{
  "n_layer": 12,
  "d_model": 256,
  "n_head": 4,
  "n_kv_head": 4,
  "head_dim": 64,
  "d_mlp": 1280,
  "vocab_size": 4096,
  "activation": "tanh_gelu",
  "norm": "layernorm",
  "norm_place": "pre",
  "norm_eps": 1e-06,
  "positions": "learned",
  "qk_norm": false,
  "attn_scale": 0.125,
  "bias": "all",
  "tie_embeddings": true,
  "parallel_block": false,
  "init": "normal",
  "init_std_qkv": 0.0383,
  "init_std_o": 0.0475,
  "init_std_up": 0.0548,
  "init_std_down": 0.0548,
  "optimizer": "adam_hyperball",
  "lr": 0.00446,
  "beta1": 0.9,
  "weight_decay": 0.0,
  "lr_head": 0.00633,
  "grad_clip": 0.5,
  "warmup_steps": 200,
  "schedule": "wsd",
  "decay_fraction": 1.0,
  "decay_shape": "exp",
  "final_lr_fraction": 0.05,
  "batch_tokens": [32768, 65536, 98304],
  "seq_len": 1024,
  "doc_mask": true,
  "train_tokens": 407300000,
  "steps": 6858,
  "dataset": "wikipedia_en"
}
MLP neurons of a small language model. Each row is named by its layer, matrix (up: input weights) and neuron, and shows model dimensions 0-191. Each number is 128 + 32 x the weight over its row's rms, rounded and kept within 0 to 255. Numbers have three digits each.
After each neuron's rows, "fires in" lists the words (lower case) most often at its 100 highest values on Wikipedia text that the model never trained on.

L8.up638:130089138148103139124174103134147081189140076173113124132162089083107128169176159137109163117108134164115153094122070143133189110152164131152153125120158119150073122117156145118178124175188093181170063129107123103125138117167124052197112081122090137135152076122128146105169197083133150099139107117094178075158117128143161101175114073126112152170119122086103098113155171104023120214135170219134112137121089163169113178137103106123160163144066155064116145081079146146156148163168074103139125161108110125138088114197158115064120073129135119118151146160140116095129105137111143106
fires in: "the"

L5.up199:122193129151125126145078158165111096118124105111085138174112138095146088123101122096138131086165144116083111113139216173111099056186156146034184139108124128148105155097152158143084129108149173079139163117149079157089113151158119196064149128091200120143142143125107216110127192150146128099127099131099125129145118136138135093106139171124101204142117112152203173111113135119197101136081099141062115088141102106158193099138151160145152198087102081093167148126159109156114140145147117146176140081140124145090140093164173105037153112109116096095120128112102118125135129149069133089
fires in: "there", "had", "game", "density", "has"

L5.up1179:083142124184170100168090118158138156073145090134120111130173093070132122127177118135071171102144221113107147122129179135100128141109180126157148118111145111177114109099149162082136123134146062145110155120131140125150172149112171074169120094173086139125161140061108085114138171107077135156106122150179100163100141095111178145130102060149123048139137109093142177159157152142062145151125132092126204112173155118147147083182159064174105137133136116146131123109145085235154171124150135098182138147141131138158147137218104138148162170117186140146110169083127132098132132112076166129
fires in: "of", "from", "at", "by", "on"

L5.up863:156102086133161093133158149164131125115146085129124106138101097078161124134139078162128152148195144134162115149140148128160060092205096102146107170144194131131085227140102106127161139111098168147115137107133105149159136133190160106148149092096134134155142079102129143093145138130054160165128196122144201102073124148123148161169062159111134122179149130122146123132169145153093151125123080134108157124101074152120139130093158182126177175153180119131148087115163123173091125124138075170135161112151102110160120119136109120141127162185106097191125169097150166098193104116071151080
fires in: "with", "to", "for", "of", "the", "in"

L8.up72:077130213179119055124099143118138125097161079172186125144107157123156185076134105112102106118100129170197086126152150142158127124104146119093159107108125112065112150126180161120090168168157151199156136108108129138113130150197141081117149072131196101086163120096139121134103100119156145108056159123141162158129144077114139167157089203125100119073086186141124107193112143156178178069111149137092156128121120150128126117098115097136149179097129116132095101085083129144184170082151103076207158129064119148101058082106116145079151132158135151154103110113073117140161092101106131085
fires in: "a", "went"

L8.up827:146098148118122132131111117148162127112150105149124114075168169097195106099153123160137124064142117156154076158102053105129109147186123209133113165189118140124139082140145109116136132145163149162140099139104106149127148182184180067084139105124127159107064122100113178174083152134137084058129186117068116157079107188134091105095117139084133160082117167168130195168128147061136126087140144151100096121116137160176086050135131085120160191049149142128105150153105130171153151097166100114146103162119116174100071088141168131104157092051150164163119160155096104127151163129134109064
fires in: "has", "had", "it", "have", "which", "he"

L2.up63:133157148162159131047157138149085123109142128086172150106154131105179104140136090134071124081101099120105118078160108108096122126199159153110138088078104085104114187166091154077175124092149164114120104121100055165100118139141147174132143133114169169126107100098143130099138161090056129058127117139143166160104123132141149145086136100117087119135129146114141145103152157089183153133151164117135139138170141106141117105147153069099136150148128080088155118140158057167167120104230141166140113174104181122128135134157154108134177136100152183158088126053175115109081110163073151098
fires in: "had", "has", "have", "king"

L6.up1014:078185110142143130126079147120118060084123120121116127142217100070171133092131138085129165101151162104128091118204162143153128154127108134133166114128146126187108164115128148131142147155150119156114158164165137190052152124123156084116168084139141158123099161157123148077138126144079093088145176152076167058106114170155109127126119100165104110145121145159162140118135188143084125157142109121189176140129150050148160087158126144023169102127093157153144114062152108146103144135105140091155114147109097078106105070156173187139177143103149099077132112125072154145143110168175103145
fires in: "they", "that", "those", "and"

L6.up213:066095182107180112173149141126136113089137122127122214151172128079137168128129117091075122099112128162115082130183166103125131168163135141091148142143090146138133139133121157106079191130150157153113105093143132155106108170138143077069142134149163148055149072114078143138063136128164146091083113163095146159199134140148137190113111133118086079095146137173120144122117143121166193049132195142159196115132166093125142108091170147118150175096109113098108137171100044178168158117153110153146145164150068119116114121097073146066122108131177091170155130060112106131106175067070102090
fires in: "a"

L8.up1204:133139142156111091156032077113113120120144185135115148095102106105095083087129145126107154139127115142176049101160150121116150148168176126175074162159088153102135092126131095102128092173181124161118122107131121128085131149148151112177102148174105126122112136124153128113098138090174101176092118152119117128167127113135099107146121098140133130110160153143115139155194095110101120158162092125165178175116123101150175087111148132047132220098069186066165135156121172129102098106119057154102111148115135114138125124157130092119166073149132159133117130125084154094109132168098089113
fires in: "the", "him", "to", "it"

L2.up788:145119221122135078147162101120098110125146090098134172118134108102158131131132134113116130080115104076108128109160126121156068047196130122111150125211151151118137136158064153088151140157103168120137122087115115134083118146086202130138107124129121143152104159117137096092109194093156090145166085123118143154130108074152090065082135125136100159136075153163109121127131083065172091085121210157173100090131185054128171085114154120084149132089164138093146102166163116166142126094155152145153107172099108083128175065138130109174171114150170140110077164097166118098152107195126133163
fires in: "people", "not", "them", "without", "have", "has"

L5.up1097:120120149169153122170161079193121099082154125125115137166192166085104147149143111073138108097138146081180096109148074109139174119160132138135169117115131103135111091058155149166134196134114077126125158109117093119139194151188134095106125126157145161160106093128131144147170139096112156125105131106061104096139095200109161192123112157128063112173121089129165108120166137152121138148098135130142148109131095098148162106176096164117105166102081060137139110114130090159128128112166136092190126127107107082123093115183124155071163096058207160166105109168081129147134210168121150075
fires in: "a", "the", "this"

L2.up71:181130124111131101108109084158139191115140157146143090162112120138148077110089110096107120109165134181186082113128054059149118195135127146154137096132145136110055187141092129134143109074090114139148182101148111176142101104128105095162136105131139161163155128100159118123143120155141157191122108138116165107118157146186142186166134116105122097131149164135156141148093129150164182141123072143161139174096187149131175153114162091161110088165132098143118171072125103109157201124135123170131122200143144118138128028075087102069151078097116132094114166113139166128226085132092150117
fires in: "the", "royal", "central"

L9.up965:081153126106117091119107160112105120171108086115138168135135133115150083172166140129136145086156147120133104164183127193120140116171138096104106151107178096170122177172097062088112143167118116147117123101143125141107091118129160095146098092117115125087179164103149129114134145048145132106032123161144097106110106106146141115134130132153057115114149136164192113145140203099144147144112115087159128137130123137192130115154137159091136123120154154159184098148168066097116116202108151130155116154148152117163194124101052151096185170164220123129139073145164146055145134132181186117
fires in: "was", "and", "in", "problems"

L9.up1119:130128151156073084121118079164123085061131128156184149153141156093092102106160132119109113029119083106092080135157130187147138154231095112147115108163183183146116067098111126113117115154112104131148112156155114169104127141089126140154114096155117156137063106124106125125131129119092122104121184119117127143112111098077114145112113119162124181140132124153164122135083142144095095176094084197124149141144128109145108058095129124129136158114147131167098088117090098165119121096213146060162179162064112102114184150194137129088129124120144142117097151153108118087145101143151160082
fires in: "had", "has", "but", "have", "been"

L6.up566:135164164163107113164035123122123128078205136136147154123145064107109147128139149167149218146119108087126155148153102095153125120085104137143170080147141121179142138121148069150107162163149105133138176122144146142135105158113123058102130168153108132150075137071096146065076134165088087082087206124085104158150133118154101095137121163128088138121171116161149165079108105069080129145104159120102178142089174057159112130141097102073073133132114146049137157128107171121097145129123089117155105162106110152159141122079185153183157134115114111111121125109085106081125186086117120068
fires in: "who", "and", "they", "that"

L2.up643:130186232127164101137084141126142134066136089132134173113148135096083071162098125125149209119146105140056073154160154215178128083125104124188141129129095087104147169082130094094095065161154149100096135105116086158060122129120162130106083117136123090092132116168114186076127155121141100085085111121145153086186191122076140117110075182089100117129135148170120144168116175117134177186138151113129161115095161076125131078174091106110116094120134100134107125188112064087109133123128106116137117115138037132123087108145118181125143152119135126126118107097131200108175102126118158086
fires in: "in", "between", "until"

L6.up140:153178102135161089132095103114152121148099068148124101076154072085135139145097145119118183092182141133171154126075076141077102174103076084170114127137081103138112151152181142100142115090155145153155152105131186153098124102170134096068168129194159106167193124102111154137133132117061138130086118117159099147128148170126113174076164090104107109122164104160105116103206131144147114107143149140109182156152129071150091135153094112127159167105077167135116092124106068137090079186114109143105194076076128120156178175104141145155108158111145142135186139115042153080131156145118195062
fires in: "to"

L6.up504:112104084156127110103142187109142107091186122167138148128169116110120036112191131162082151140145087097169153117151151153124117074126138113175137159125124133179159139086142091121137174079116134143125129079136099207131176140138221115147131099125113116116162145080186165116153083121059090130124151130081180133164119107095137054170083172089073108132154099125160142138128148122054116159126090136138221053101129101164148116150138105145102122138072166194169170130143089105113160096161100092155135166120109105159136114166110172122180104129169099170083143114143149110150101107134178048
fires in: "in", "after", "on", "had", "of"

L6.up781:099129110114154124165160131073087172113122119108091123163124112126188058128176057134133129177124058121159138160164132131087110182125106116070114094146161108170157162159136128091114122134077144143127131126151179158134115128147117107122141150119152135114118067107148137076149101084079070062063145108102077095137089191177118105175126143177114121084185161120118149144108066171105152059130103131138144120149120117161164122103131160128114159099150129105196106197106172099111079101186085126075141162145113130141163070132117096080155061113092137162120086107132149127188130117075163087
fires in: "and", "to", "a", "the"

L5.up697:114087151109142078150136122115101150073129139106132124174153129073125136201152118133160071147140175127197121122132116082141098181163132161158142127148144157131108153094154127172143146183065110137133124149170121130146148161102131113181089097083139115107168114064135066064120161100123114126044105052091118062084147069157126161151104096104132131165170108104183128143163141140099162164101117159107188130069143178108118183056101086126148146126123120106146186080112141116102101152163135136110200094131115145143134082112111146126110100131164097196173128071158142097130159150048131154
fires in: "the", "a"

L8.up1042:139139135139192061128111158125119133143133130138168164109132150101057155114152134150121175137159146111107075155156051104160169029100140114090168152133139096132124131109106074100123156167105093140126134100076145068090186164105181121174173105147125098126131111062101185076152109127168105061114138140117148103152168166118106142126115109127156164161148138079184062152120122096162133146124086153151190102149097137111097153114085106086133173108145146149146097160142149165102065116196104126151075170196062084131127103146128095130139133168192194153150126119181144122140134108163149151
fires in: "in", "of", "to", "the", "can", "for"

L5.up1251:134127077109219122157164126177131095176121116123135126125130145104103092121150164128103137105139122134127133115126166144081168162155066087134148116119099088139082135100105136117156103113148164144150136140076126087160104126254131115188167146122113123139149160111168148121158107147111155113092125141114173122098122165136116116114101162092161133121148126133117115169148187112193083129091101176092151131121091090132175073169081150119182127135123120152208146174146101072127085143131115127142132154047099105122053109092172147116166131157136233127142135141135208141202105167120144059
fires in: "to", "in", "against", "with"

L8.up1235:086141140052126129107138128163128113084156111145093149162131157083177101142156111119123151164127113135165086157205114132143141090134079170077177139088117125095145164163084175116092175170143085202124128082098127132150109178164139089128186111104171120102131122082168183101142155102118086157049087123106081121108125160110186144191111152196099117184101161113144100127145143154092183094178186114114160110116123084088115117109089162136104112136091093064135123090099086093127112121145082136133117153106162140133085130132075132104129090151149163203125054089117142124130148101128145084
fires in: "a", "awards"

L8.up588:070135083128148120142128148175177115152111078143151094108094160165145133025149067155122121097119150199061173129179148090089133127032124173120110113104146164143139153081119112113106111163114099119124133097132145108134145136159134050137158079158140113163169107120172191166094102090194096142096080095071136172182109147127133120146089121144087136116178094122091149212109151103169171120120137169160106073099124124174127133145126130109150140130185135155152121121111131092071100144131124104126104204165115144143128120156149100084153133155131178129103130140118098112119169139114091150
fires in: "about", "of", "from", "to", "into", "using"

L8.up506:129073176137153086157136158143120133123091138147134117061123075139121171084134078104090101114136157157179105119201153119127123158100108129162073134150132110144136096125151132110150123098128116123148146165178156135149128158143109133142106085153154133139061118127104122108159082069134099161158119109150151158127084184192166108205097127176103108142124088115147128193142174188115177160150150131134182110164152156179160158110107138111159097099109116173135091128162154165138098086133165074074093207149122111174134089142196109106092123088158114139086104104106115113179107119098151146
fires in: "to", "from", "into", "through"

L6.up1019:123135145118209065143164207166119100150136113117134099104124127095109139132101126090091185078115125094094142153123191138153109153175120103103115135140123149106113176080141092164033169110119082094134153138133092182082169178154114152169129129118103099147190108110048165135189104094177096108137093139110140126121132194109162105051133111093093179126119154130179100157115139168108140148150103102108188112143101126146126072147128151126100155071215078127161174148129064143100115140098147138128083174145115081155138103159127169115114137199066129110116120114133171139064148116129164077
fires in: "after", "in", "by", "appointed", "joined"

L9.up326:132122114146152145102132130135170125154175051132187140070084121137083083163116165094098169167111101143134145109131106092101117098209157128113097175121137107142123170094151098106110104066195120122137134111117093131110147116138108137152213123174144143156132152124144110144148089055068073135106165043114173112117134165171118121134111106118112063140099117164121136144189185117126126164137146143095172086137100114138124085084121111157093172143108110171159157115070090120125123139152086152149127120189146166147140132160156138169136090100126094089174168085148111140155100098151185096
fires in: "to", "in", "at"